From a checkpoint of a small transformer trained on Wikipedia: rotary positions, tied embeddings.
MLP neurons of a small language model. Each row is named by its layer, matrix (gate and up: input weights) and neuron, and shows model dimensions 224-319. Each number is 128 + 32 x the weight over its row's rms, rounded and kept within 0 to 255. Numbers have three digits each. A neuron's up and down rows have the sign that makes its largest values positive.
Before each neuron's rows, "fires after" lists the tokens most often just before its 100 highest values on Wikipedia text that the model never trained on.

fires after: " ", "1", " ("
L11.gate1768:091166069126181115157149136157088115106128121118100113113080083059116134182109120176104127136156101108120152110118148128179147152128188086095113123180084120120111097101140116128143165148171109084134116164165094111150141131183136083106177084114124123194081121132187091140163129135131192161
L11.up1768:104165155117144160186098112083093121179213165174132135165159100109080082184128120155148107127178165156133161141147119126082175083179160159183192115163141106075086168094139188122095184163117142148139066100071153113116076190096130137115125119109112136153138145144093160104135140144178070169

fires after: "1", "2", " ", "0", " in", " on"
L11.gate773:086094089115113092114154122087103113117103112103132194104173164123120144123138103143155134164126186108146132124160162083134172129163141129152140074078154125083121126103164087155123103147151118122140150190107086129149065148122105096109151103191091161092135201183064072151178085154170099140
L11.up773:067134100132149140113182160124099106096124091104156081143050181129145113025083145120163070135129118066112169110124136113178045123125147084106175181135041095096126097188145104242144127140124160129074150179123087110120121141140120126140150099116122110066148159111108109178089161167142085131

fires after: "\n", " (", "2", "7", "6", "8"
L9.gate1104:103104117146120140152079129115134110163137133110134136165124109121138114127111135092123163097110087171087132098077140104105085160114147071154158074116139173104139180154148101146130058098079126092126129135126092129102167152125102078137085156121084101118072110103102151106098124103165145150
L9.up1104:109181154108146121167161094165128145153140151127145115144126125156169141115151099120129146122153159199097156154062139154122200147148110177159139102079145141116142151111072132159181194120141141129142142109106110171123149189165087151124143174117097133063143131084160163163161104103139087118

fires after: "1", " ", "2"
L9.gate1512:115096149177106135187092144173190138164154096142174116111129169123113118067132116068180113145112104156141139108169083176158106088119128125105180128151141094138110094082174142150102163146138180105151117146178116111110067116081121133126091129096098141112113111144122098085088113157147150170
L9.up1512:084134130113079113153110168142153109088150116102138114120177109144047125151178091113099098124157143156133133106164108114094111141098185147116068142111136101075101213162082136067113139105125097075101166164166144148118118105130132141119199193064145173142149101142141088099127091127197086097

fires after: "0", "9", "1"
L9.gate664:103113115169136058095116094095117118091127164111153144145143081145127123179121133106086123095135075135092133175112103104141139132087119096111121146120100144096103134166162136123179172174065128109134143160177104080072138163141092108115144141094121124181101139132119118118103087200076096129
L9.up664:143123149142143195110135157141083079243165124097136166177112150072113136180092104082100140145092123126135127128148111131104145121093112139119187126133164121153129121069064112105192151154073082171176088209120109092124105104156103176117163148176109098149098199157170105090116150126141080153

fires after: ",", ".", "\n", " (", " \""
L11.gate2081:181079122141138126111102091145144153165138130118158141195139143093149139156149141127120156175113121085173130098129101142083101172179156119161143094136167142088154149097112105225112175119116136119100137115120152121100107166079112010179111156202157140164180175126118128197148126142132063152
L11.up2081:145138104128124118086109149141102143112141160123159122098131155127141107145107091118149144175154208165092127156082151152086138179163083105160089187113143143162087095146120129114171228095111126090176126149146136196129110146156154041111136114132133160134082080062139083122095139135159141111

fires after: " ", "1"
L11.gate738:109050114163098130147141116143222070103106118114149153103085153163132115105161142086101095106158156106167133162135145117129162185082110099136183113104089191171125098182051123123130090112098121182159082090088095172087150126141093123117094056101185124114174118107152128081155082143148146142
L11.up738:083101105131161071171128174132096136153114157140078117075153129164155134143166139086107088159130143080114103147127166108095093065123069164134073153142000122168109060118113104078097087133122142117137119126106143142113142120131104219106139123103151103112130096131118081122230102133140196127

fires after: "1", " ", "2", "0", "|"
L11.gate1649:112114138156074098095120119128148198193064149165138098110081077105127130156091162150138131162155218131138095091156123098083121033085081124122104191152093139133128142078057126079096112126085098138095182070130093135122135147147089075177060070115083132146181113078124097145115137182138128074
L11.up1649:073125156120057123095092115199177138189153095120152087183133108099118094068119137115140166111086093112097046096094174115130157181105111138130168153158145163126172115105143115134105155114113103066127124146094124104149184123171149110099110150137099111125121135107133089202152168119117092119

fires after: " ", "1", " |", "2"
L11.gate1472:158116177163133097076039158185107139111106156106162100108137098139164150105082142141089129149149141119121129105119152072150125080121103158100162187129105122101150044136114134101052126076128111080139131160065078098108118151101121221145127067125140171119095077096118102110133083152169077045
L11.up1472:097108160153126114152135134186098142169147112134127135158029095154099154145145141136111142108131090138178090139170117181109084191140108150158135094141131110083109089135173107139145058171135129081142143117147127138146138161146110149158118080136170161137198125126141161153099165090194128107

fires after: " ", "1", "–", " inc"
L9.gate545:097104176197178079120146129097219091172137134128068105121072064127162195111132094107151079140090132108098158139106074141122128107177150147101108127157100102103121115086117121154071121159143164141138112168144110132110216174128093144107131108157129159160145088163069157141172137135101110185
L9.up545:112126144143098124151162072130108084139126104137143182171108212130170171109055150130165097146116074144110144136114100098207134103170160189138123133123128121090120105125104161079090130125109116174074151143125137100124208173114128103133130099141088103119128199156139115161173047104188130141

fires after: " |", "-", "|"
L11.gate626:186170091156146145128114129100132108102206104130180138151170100065136193166136120134108108115117107161122134120112130105150068154125116160139141078097144197172204118168098072114139114156105183138033147205097123195087071223063157099153163152116085144112113130075109109099171138172141131175
L11.up626:117138124136138159147125086146159085138139104153159108152116158150134136114111093153098113096112075141140133068210161171123142131071141177118161137117166150119214144121141066153114152195174184134102167169149157129096150131108111169120146094108114099121132104143127100119108132110108145255

fires after: "9", "0", "8"
L11.gate878:136140154178148163137158103127145139167121115084087156175081102052121128087120098098088134153110085145145121099127115160179171173132126111100151116065096096167118137222113131122107127105085187081114100050155126057160106101157102146107108138127131067155167139187116144137155129129156105100
L11.up878:135116158104051101156105133132098126088128133126112081150147182100190146166155108090191108113132113120054156164088096169071149125104153155132111137158092108187092149054111171137087139159087119125086202161137167131146115191136113182133081145154119097110130080138152196104164123112092122138

fires after: "0", "\n", "1", " (", "2"
L9.gate1420:081075120110160092137107105151143125121153069119142122143120188149090098148229163123137120096123120129139118151100037114087137138119113090156111109145108130145165164116116168163098149122116178126154206178073089096129168152128109073100097091137134133114119103052107120141110140111107109142
L9.up1420:167105119071150108159161130156131087171137102151115156080136172116158089102154150158111172145183113123102161125163128140107108067205119121135208168139201151103107090175118154181116128127176154145144103176056115143104124117135120108108165144172145186153118150101075127102147128182123132147

fires after: " |", " ", "\n"
L9.gate2243:147084137205108084115139124121110102126120187129158101184088098166102139131128137124066105177056170138117135095123130225157213181125138047038115135162138163181127103088097179103100127193192173082097159190124096159047158135100151124131105108135133147138176080127142126109105192136155116094
L9.up2243:132163126145172140110064164168118075055073139193176111087119076181129175090087142067081069142146120212128136117076165164137131136155189074131132144168095110115121130160105104102099132119177129155106138096132114168144101111072117132088116025122165092025143155159128168076140122139087166076

fires after: "\n"
L9.gate988:132126123113109112103138080148100127093156123170118152134132127146061066067092114125092119094124098091139144161103079049149102110104163094193057161135131045094157130104118073116145068107085155156136116109109152139125081141132134128111106092153140116157101120082185114140115148121108124115
L9.up988:086156108141085129124148100116090142122121164108141138089112095138076142139099086112181097140112049100140160147111140107186056076173133145115121147176133145149077163165124076140139066081168138228163078084109093147144135149164179153104094061153149190128080139111188107127129132151130139098

fires after: " |", " ", ";"
L9.gate1912:142087163163178154142127151115165138116133118147206124111150079157151174134177129053141111096146108162101151133131068091181154119162112108108186158143075144118143063096097188096121083149117193085095090217118150134123096161139145186181105058103108163145128162133163157163136162127101080162
L9.up1912:093131132124091133129122110146142126127169144101111112142075135114082180134134093073117075148154218115150119124114132135109113135190094161114081082185127145095043134129145094060103152163167132081126162161115131101115156163104084131058150107123154135120108145143114173112117118106147157140

fires after: "9", "8", "4", "3", "7"
L11.gate2148:117111169104134120151185153130108118153120045147147113212119178108194144093117079134107108096187121137105133109101128120134118165113072134164118125125105085132155109164105138112144166151091165080106141101087183118142128089067152174116148073163132116143155081158097128160136114129117082102
L11.up2148:077104104148075100111082097117166096122150152162130129111107109111084111160096172142160097137125085139122122116167156140158174050156092161185146121086100139121123105097172160134122171125108090108131117140151079121161123107132165181123100158117147130064101112141155181102135075132124087117

fires after: " ", " |", ",", ":", " ("
L9.gate1139:129157081088136127109147087161184102084130087127135161137209129149122127152114093144153178108088210149196085139063149104158159148156145151048119163138147154082100169151106119122102138126106084103114147191169108133166084125097093119096111085195125164084098138111113109136126157127149112088
L9.up1139:142163137132077131123106145051118100133114144101128188115185140117131118121100136157144124171105137142078123137097207157141150082189134104118152112072095153178136163151148112124130116087105147158103115163172072156106047131152187158183084092113185115127083174160158075079108131139082141143

fires after: "1", "0", "2", "3", " |"
L9.gate647:183088127176147122128073124114224118139122148170162086136073152146114176171149125119136127154094144134147113075151147109182124135113190114114161107126125127109190115115156095108140132163137137079145115121150101064063141131198110203131174100050173176185103128071117080077106124075103129164
L9.up647:089085062134187142106113114050162156105125105142155103127045098103128097121169118160222131138085111106096125090097043172080117090106153170188098103143127166084095156106155127146162160228169155141104060156152141068125093135178165099134152117113146097073157098133163124121095156141160116120

fires after: " |", ",", " ", ";", "0"
L11.gate1277:087111074123153174156121124133147107108151094043174099124155106122043158146130111108103118058133094112076142103091160093148136068080166105093113157099134125066151109155109156146123084098107152139100153137150108187140140129114100152162184140076123099101145129118164179129155076097115129167
L11.up1277:126131153138099142180093145143083041139159079148118116081121122180109169100058102093099127134037071044069148139115142087145178091100121139107117142104145146060177099165195111090113105088116099094136126165146121162118102124105079104177165211133109167102121099102108144142134113106113153109

fires after: " ", " |", ".", ";"
L11.gate49:191154119125091147133103156155132135137216111153110146106165139105171123132107124095147130154159179070082109096157103138100147177159159116094162150113090196114047158141080124147160128165162085103082119160120160120091123137093113113172102115103122116067076151107130095108170122129164105206
L11.up49:105142165095103097158122197093099107065068093162111087122146054121165090123155099128143120096120068128100152114121067186119130067086156071097081140134087124157152138121175101150106175104136087123100150126101131112139130136129111117142083134126144089119114081152092092148099117136116200175

fires after: "1", " ", "9", "0"
L11.gate456:083116147084078118150174121113136108142083092069153150149203083138079071195142136091149120121110155175109141113076169105067188136141098109137162188126099108140141132149139122120093185119143102150163135137122097174156162093123101094114103187164154140157106099195175146145152051099126103143
L11.up456:109135197181114090100115118140128138164085128128136176095120115162100100134111169130118119106142130179165160100139094108109177147149095092093163205190101138123157089075103114132074059092106126126125178183102122136132173156119038151091115131134056121119108134141169142099105160108075028130

fires after: " "
L9.gate1525:143153086086071159118184193161106130127097180118197131126117172066141069177097142149116174116096073116104127139175093135138100094099108165090142149171109143073135178130069071104176153195123155166086141115103081132145102115135124128154080157123153112081109100113097153121115109123129124132
L9.up1525:114088080063120110126141127123168134101134118163162116139155092096137168148052126090155155107126123097222104216150080137115155119169104158127085139076113074121127141153129139169052148111121131115139190137109123124134123106193131136115095131121123152124074126160131130063081116149093108140

fires after: " |", "2", "1", " ", " G", "0"
L11.gate615:160150069138089115137114129104131176178129118109167149082098071139134131170111059162114120146110152135145162116113087133104137110127155138098130132119119114081121116110110130096105183112067102108133182121125109138136125131137116115140157070099092040108173092095087146094119115119140129130
L11.up615:091167103182151109130107174133102106149121111041101119114104074112164100075170100183103115141141115133118139049153106186126125117098176143145170087135138159150140137114054107147139144152093167149123131132148061152130117175075132088123161141138089155136079120067136135164115172149097098115

fires after: " |", ";", ":"
L9.gate248:144122169126114130189100165085184110149119153166140087149103108110138171093166145174174149130142101084118132135128135155142082152100106130159140157128160153130108105168087136108175148154113160176112106117108142168147110146101128137167156119110132132147145073132164177146143132155114133145
L9.up248:114152132115128138140092066079150109140147186043142093104143098116137145105129095088170168110151090176196106054137094104165169161125140124101164098164110104123158102144138098128140124174142091165102108104095104220074138146122181137136103110104172095074109111152125179116132115108124115187

fires after: "2", "1", " al", " ", "3", " Al"
L11.gate149:113155137162165125138128160114133142113050126052113154167131086112136103123111135153153153134182103099121192086145161108150137120118149120127120103170137111100104119146031106129100081115156102136137143146157067127081112101144130152101126117209157171151108102167104144154178160205099167153
L11.up149:123149131096159018120159087080132139163187113110115140115128169056167124115136124064112134097117110097159193124153164135149123117115120113189128129149165093149081122135139082163112105175160135078098104158155101081170145132175108149148096120094091145122170173151140159134093122176066107099

fires after: " ", "1", "8"
L11.gate1634:178131146139135086074202080131151125192124163117115168158130100094093117111171108085111065092112079126051172178129112114118118149166152021123137145076102123143113102108125110097106149155131112169130143152211116081088106107080104155137058072154137174170077119137136140108132160132071126096
L11.up1634:164119172178092134200155161177122125098116137120115070101171083077137099131099083057115125155122145103126148098122091083140109089091136139085092106088145126138089134136104145147123079131169186103104142140083075137099127119102128096088174176151156104133095125142088146111112143106155168029

fires after: " ", "1", " (", "2", " as", " November"
L9.gate837:111108104130114084121146143140139082112084150125146147138166067105125093093105128101135108110167163167158126170121059144095138156106182114092108196120108102120155130109163151142189151135090159189131122112065086112183195074164140103126144166198026127133064136109158185187115072116122112093
L9.up837:170116090128135136128182097144147089157137105129151076032105103088122072117133129129132150058153111173075103131107124071166179135134073138053179163154140065129185063121133124160134159114082169095117145198122115146143167092136089051114156134144186130194119104111132131179131084149131126096

fires after: " ", " |", "4", "3", " –"
L11.gate1074:163131127080098158121174124158103047247169081135156107126150088176095129184196101128157151122153106113129142155091120094119110071145141157161119179161116136188111103180090152119145143099104154063143114208106094171152151142160156141127127159087125131142116073135146119106145063119102156198
L11.up1074:097138113110131155047073103109106023161136196086131100105149116092081131133131122165178151123088071129107150157106138100137123110101124137143137106123146145139157120104150168113134131153094167098092121104136157192180154179170133096114164147153107130103136133186112130101096118101139124160

fires after: "\n", " (", " was", ";", " |"
L9.gate2204:115193067137178157149095084134113114178111153126133103175151196180085066137191102071162121163094147119103092128142127157179101069122097126157141115157181147139153148154122140162122084174124114097102188135126134057152157126126122130108140119131158082067101101088142077140086133123167109112
L9.up2204:159158092152103070140122119131166154108108179173127072099148083134134145145115150197136135083170110149146141144142204153117203163138145133178157124145109138088126105157090126210148170076148114128125153098154099090151104120135159128109116127116173131153119152131176107117106117129166093103

fires after: " ", " (", "7", "–", "0", "."
L9.gate644:088107114116083119109121082130155147170098183144160119161075098043142108017134212121119115111183109118123082134074174102098131101177148090069145148112128106102093130102094134187141099139124126116124149103132115086090140109157090146113092109107046137140110114117117150120120114139187119118
L9.up644:141126074110136101091138139134119143146155165134095167111094140117110121144139103075170154125144136071189122180158097120187127109139111055171140105127169094105126148091127148145122127076111097121158143101123144082127155044180160147109119154037136103112099099091117125099137168164104130165

fires after: " ", " |", "1", ",", "–"
L11.gate1400:107094145145125136151121107127095119129132096089225122138194128115161142134138135158091104159096116109109077055128113156101162130133115107080164126126099077104088148139142134096144072133137096153098150197144173130194104073107087156126177108153141131123155105113148120119132111098166164151
L11.up1400:109136129128108190126129093099121144097136194088160065155165148141069070130098115084135108206060163122128133092129126064062153133099099108125185158134154123046096115122114171107140109076120175156111096184161167132131109133113091118133112193117180170129120125142109135097127135098144096113

fires after: "0"
L11.gate1189:141055159170151142119105180118162151090150148116077158160095135170131133167178122176106051118101095044139180149163104157079106095150159163104080061125077127173197123142117166101151077102149146133134118170159156094039112113106116149156140130137145107127110126101144124123077122147134115165
L11.up1189:142143124177142121133157131144098122116101103086059134114103091181092158188149109098129150108154123078162095129232087146158138117157123144105136133127137160130107112068121143093104059135117120165177097161105122103083095119097064147152063062157163118131132143097129116156144115167152160159

fires after: " ", " |", "–", "1"
L9.gate1400:103096093131076124082136182137151145175046152124138183131127141145083146141162147141123180142115134166134115143183105154161123142108123129039117125153150154143121151131121111173121131155071149141137103034168169162174110122135159147154072170115124089114092045107155121087136125112089166119
L9.up1400:170183120072090222168118104168112146123082153137146169103103193106073116200098135118085085139168094133173123117150169166162149126140153141125066130142131086148093198183159145159130150173070198134094133041123150098140115126117115126126097117107157122075161121115157109137154133127111177102

fires after: " |", "0", " of", " was"
L9.gate1725:133091090173058103158127135090119177156134130109159134085113114099136132141115157056120121211086197110105149117150129149131137105175130161102088124137122082126143125126122122066138085055096098175161106107125091126147183108109141168129187097173104093152067117092117064108128154166151120139
L9.up1725:117107077113103152099112116155112100149134131166167139147066113123108080123128056115155133154134125138101129156121100161135152025081102142151062137102138132108111176077112112089187131103164162214110101195089135094134134112154192122124157101121102094165080108134132127114136091115152162125

fires after: " ", "1", "|", "\n", "7", "0"
L11.gate987:172157100152071083107100131143147049096139140102116108073146253144137103122143114117104090090167147175131172109101136182218171103135127144111099135162103103117076064117160125132135161179134122180128129113106135100086113071151175121142089162124127138103106129045118177097127091055208124179
L11.up987:096125108146080167135113143128152072110170081164075138102084138193085104134169161116082144131116172124073104131086143144167127080134134159123168112169173093153127118104144145170124238181098120174100130123194092110166149141164128131120121154101103075143126131108132099155114137132062104158

fires after: " the", " in", " of", " during", "=="
L11.gate207:111087115138123156190117147076000181211116158093123112151156107211120166136169070138116117091162148100169102108098162203136140156080097120114185126123121115150104085134102131126117042151139106131106125124101129117111181144117162062146122114065132092129075117116112156132103158111187155178
L11.up207:176130145114177125121164186104105156113170167088135138078096123091138138095112142136107121142107116063082179112138082125124094203068144132146109161100063130137178200155089110145103186086129095116070140148160104120121127161107198154156124104109124165069164109154139194117151153143155171172

fires after: "\n", "5", " "
L11.gate86:129101116072094067118161129144112165146179144111124142144137133138034138055149158107137080157074111136115114105169146138126135151182136112172127177140100162101105111145084138135107165123167160147123157084105097087090132113099170146139110152124188152089176145151113192211078107189146109048
L11.up86:138144079137083035114142192129104103109208155134142099183135118117101156129134171108192115187097165153105157128175161144181109162152092117136136184111130126141119148118113103113108070106146125173085104088125096145130147151132129148163196097123148151073176149144117090141052119161144121088

fires after: " ", "yan"
L11.gate1863:140167107143114113147101135118135111146111131211183192073128081113102090116100092142159135163143106102136158125105113087158157120095053117092136161177112218116089140138153088136117119169177105117178162109122092132171056050118092111127129126155139105140106115108150108171133089161137126102
L11.up1863:095129133081145155086180147116074135158173067138111100185109087172102174125117116120180171155159143195082205114138125134165080087115098141148132166162169098132092096130106087136150166151140116127158189151136124131104150124161082161102158141121152138121078114142160108112110079137115164151

fires after: " ", ",", " and"
L9.gate276:158112156120104115110108135132125096143101113179142168118120156162101096113165153115159098148111117111160110081084111134073109131122125127186064142139125179102048181121100107101068135095124150139116120157094116130125120130121124120154098092092105093120108136192147119141093141128174155126
L9.up276:130139127130128134114159098125228158063159170155092111123114126141070147169134125142138101125105138158124125070155064105107060206140115118121128144124094184069103140138130239137184122133145156101131114130198145119189098158143103167134111138139154097155124111085137130118170144122134105080

fires after: "1", " the", "2", " "
L9.gate2254:153131149075162132102118084121054082140133069166113179169054102139130183082142141165135105074145137142110164126175178115087136098095099155168092124133103185099148125126120115127114202119149102127080153118140151113125125170139144135090113134156117120145125118145100163150170140079167121136
L9.up2254:145081124102160056074105117153132111116130156148131152160210115092110136094063107107131116130136134147130108153096096134150067151153086099127148113094129204114158138100057075108126122128156109097110078153163142118121133197140098114136129174139123064044105083117172156140131131065177108064

fires after: " ", " |", "–", "0", "2", "."
L9.gate453:130093126123082173104182085108149164130142130096097101086107176136087149135160144094145139116077132099131174142154123136148145130136142183121162089112178145130053097118124138118145174153101191128122132144127084167055116115089158152096064119102146090195091078149133149082107111137121151145
L9.up453:104121155114131171173106133089175104173052148146117128090129108091145161113100099147145098116127119106103154144098151184117139142146127161145151126083100118085080144106154147166102132143024069143194190094175106135130125113150138107086131102090103069140089095070133118049128109151197149130

fires after: " ", " (", "2", "1"
L11.gate783:161141163069107112179152171185216098113136099114087091135108153052125163097082129108131114095084105098152116150131158066125168087142155117144186119116126104108172114151111141104126080136163125137162170119134134132159096118110119164170141121169176169220106146063202090135141098148093092147
L11.up783:146158116146151137162084102144138160144089140148164134175204161076099117143109161102138115159139135177109116107115161144129208086147136166166061154115060135123151110129186130070145154146134131114144129169135143108147153166118097151099130083099103206190151118147219067124110078151156103166

fires after: " ", "1", "2", "-", "–"
L11.gate2146:154144154120124177130110141123092134118102121181201126095089105122202152108097185105120094089200156150111127132116196097149164158121117131125145131157128064126116060117182121091118112155126181171108141167133167103132115142110141137106135163092111144056136114107119140109116118108149086164
L11.up2146:173121135087059178170103143159135148164112089138137072073157190157147098118112126105124122085187182119104144060097137129117128110150069124103024181162137103108166142158122151120118132117085172154126136099137063151159105157179172136092131150129128147099086091157134157141180115095212140125

fires after: "0", "1", " |", " "
L9.gate1148:077085141148142136114112163148081129113151117119159148106108095127127099125143113190077154112062071149185123177128195113126163084150107129215152120137070114122150137133120155079085137127118078052130108141137140175142155190110099127159195129168134190156069086167208139095128132123137121219
L9.up1148:197080147077166078087149080130141096186185155169138139193153128206169133173139141115103110152067133086179090165161101099117115108102082161198159087143131111173161134106155134125117185147161150162120159133179195155091104155148090184139163124187160151122149049112156119110127110159163093142

fires after: " ", "0", "–", "9", "6", "1"
L11.gate292:098142099162106136151093102161096194128124142079129057112109138099126097134133119122157106051115105152154107124158158070123125132189180089145170153123132130138093182098175094114088125098097158137127125150180067155143158158114157127140180166104183119127133121125135124120111137105105106128
L11.up292:104127146130108119125124116075185095201164122087143099134142148136132134105150176119123122093142183085123163072078138132136096077075072175132148140126116151126111122093121095155143186172176153131118143133161091102141170128093116144097116145121126134094111136118178200060112164140122117115

fires after: "0", " ", "|", ".", "\n", "–"
L11.gate1295:107107126192108084118090137135150065167092189138136140051139130081085147183126127147108136160095138071086159099170171107076130100065118144153131112160085162095160071091156170185173110117108068123095170174165128099118093092127081112137114150105154126178094140104078144147236114133096185209
L11.up1295:172149174189128143106120118152182086124144120132032106137118104173151075159188101116071037112141137091186194117112160131159129137186120106083129117153179145133162116082113141146113114120100143130143114112103148119091148154115129146133070164156138131140087129133142177065156088186078117164

fires after: " |", " ", ";", " int"
L9.gate1224:158146146134146140110124161112145162080118201152109106096074081127101120096152115018139083120100097168170163130110074121157093198057188102064077108136150141152123115141152125089169136149145165149124127064161121111101119184247097083099143166149068166150131135156136145111117125076160093113
L9.up1224:100074147074117112103123134078196098113144165157124147140123145127085135123060104117094105100122093127168138204100114168109192143082179115087123143083125125091174179131138149105098009141165163105081085129192082089152103129108174122136110165093142166108190088154150091091131171165183163126

fires after: " ", " |"
L11.gate249:155122122129172111045154079108135131106134148160130147151108072097114134107127089127149107123109120117141101074095140139114133099132131091105088130098045147152130174110147122145070160143116070138145127081116140170141046125112069090192135056148058134057162162170112154098112080160152111158
L11.up249:172114121146106120095159176133124115135131093118161161123164058161091095113186154196140140153134190103081092083132081166121141130183142128124177096141109167098132157110165079143104139144108127155107054101125166155120123140130112122142193091108149130140116097140082119061135119146148120147

fires after: "0", "1", "2", "4", " |", "3"
L9.gate1539:115159106123126103120090132123134154107148126109157221153140119129134101137178123153102079112109153088144083109105101177160155083092106120151114109119103097158095088097178190129141132058171089130193132146122141143123118133093135123174166114086087147155107183119084130089116078157085124191
L9.up1539:104116116130101115101150083157101092106138090072101112075081145138131132137152088124142138114100108060092113097091114144108179125091115069094217091110134180128066132169171105108168181134111116112121136122095119170159130146104096116096150087134132178134087155128179091080135132053146140177

fires after: " ", "2", "9", "1", "0"
L9.gate638:112088102067106159151182087123152139212093180098069125084107143113180125112199154075142119182193066100176164130168088055161125127101174124089040137123105136150069136166154109100144133092085104163075121113220130152098223144106109130094091136094116099161157168157112091102128090184175117156
L9.up638:111122137098119097127143117133077106136127121132130106088226159163151135134092131144119146110064171102080146111136144191133115122177108125127176164098079104120143094113120160107126129101140099138103171182109103145115078163142132159146114122121096113129146148101104111098129105098099148110

fires after: " ", "1", " (", "3", "2", "6"
L11.gate63:121106120145022165154136168162170103129138159137147139148124143178131160134104143104150092122122194136094141146148157138118121168133124157111040139121092137113101111136159116087113079130170131107124169167149192116136167199180078174100100146125162159121152138188199148100066095095137176124
L11.up63:134117101142113121103124139092133186104101128133124127101137107133128127119078127131153111094122138126095113110114126200124156149185102121112088108083028122090084135117142093103214175072131127193087167091160128138134086123126123148101134156125113146072071147151164168101129129191207092115

fires after: "0", "2", "1", " |", "3", " Sony"
L11.gate19:162117139105009167073102097081138146100077156133130142137154151134079131085111171101150136128094078112103079142113083143075105079148115164042093088129137105140080119058118182115127115148127131116151166090106090098120134093142117176112093165140134157102111070087131103135140142152118106193
L11.up19:120169084147046099116131116080180142054103148111160131156116083202030106117119150100083190142111129127087077143129126110147194087122129154127067171070164112164096120096112097163157089213112156140111161128079141160154157120120156100131121134120125139093108138175087114145097156162138094153

fires after: " ", "1", "2", "3", ")"
L11.gate1351:106146097135063103082109143105093150106142128150136118118065136117126128155137172175150127165105134160102154123148062156073147148106120130107116095117158192123138140133138116128144111147093112125123159058165080165128087099146109086138075128121139121088156112106102079189131094152143205198
L11.up1351:127106117172084085138101152155157069095091135192124147164102111148094104127117123134169148037136097156133088147138110113083145160108155111117137175067098191145146108070135152086124133136113138048035137112154123096142157190150113125084123219158138148173097147132086120143167147113105110120

fires after: " "
L11.gate533:128138141119142093140115142092130098146072160121120165088070095030071167148108062095131140163078149130163157014090134133177102066168162127050121152194085165142137142143139161108114170195114138122124157119099166083152182078111170165079082129091132152112088148108200131141067164156166117183
L11.up533:117090173138203074140139141098090164163136199185118086108156118108179133141166078125075147108083150134156140066111136078152118115127116145083083120110171147108117113108100150099097070140095135102128112182127147071076080145197164166085108121180088091119114135186097120176111116121124065203

fires after: " |", "1", " ", "2", "|", " No"
L11.gate2099:133108166075137159170161126135113104124136109134122153173191148161149120035135109166095108074102157185075133127175137159136123119104150130123188167148136127092132097135094134100137130166150138074093136168129072171098128145149137136093067128116098137144124145152146116101109098138122154156
L11.up2099:112145112162131149133081112105180137144138141134099107117116119081067118126091096103073110180102099124081078171075170161140116165101099156103103159178098151143138087140135181118148110101130107155111113107119150070095109098115138142123142073119118149112152127145146143077139097146161141182

fires after: " ", "0", " (", "–"
L9.gate966:174154179135089150139143204180097083071183124173113162149110127138157067161162120153082122136140138118114143171145132116159142143145204118098125114209088139165111070166080086160135060169197116107231108086124135133134130133142187139168153095086126088130112082171139149086116111118103125077
L9.up966:104131122162125100155172106128093106168185084127136110052149142134063142170167111131148113146142157111119175165070104154142126115147146135091103107134169108088098183134097158156161127071075171156093186095123082158111060087093153101073085191129069064139124094051110157083133099164135091163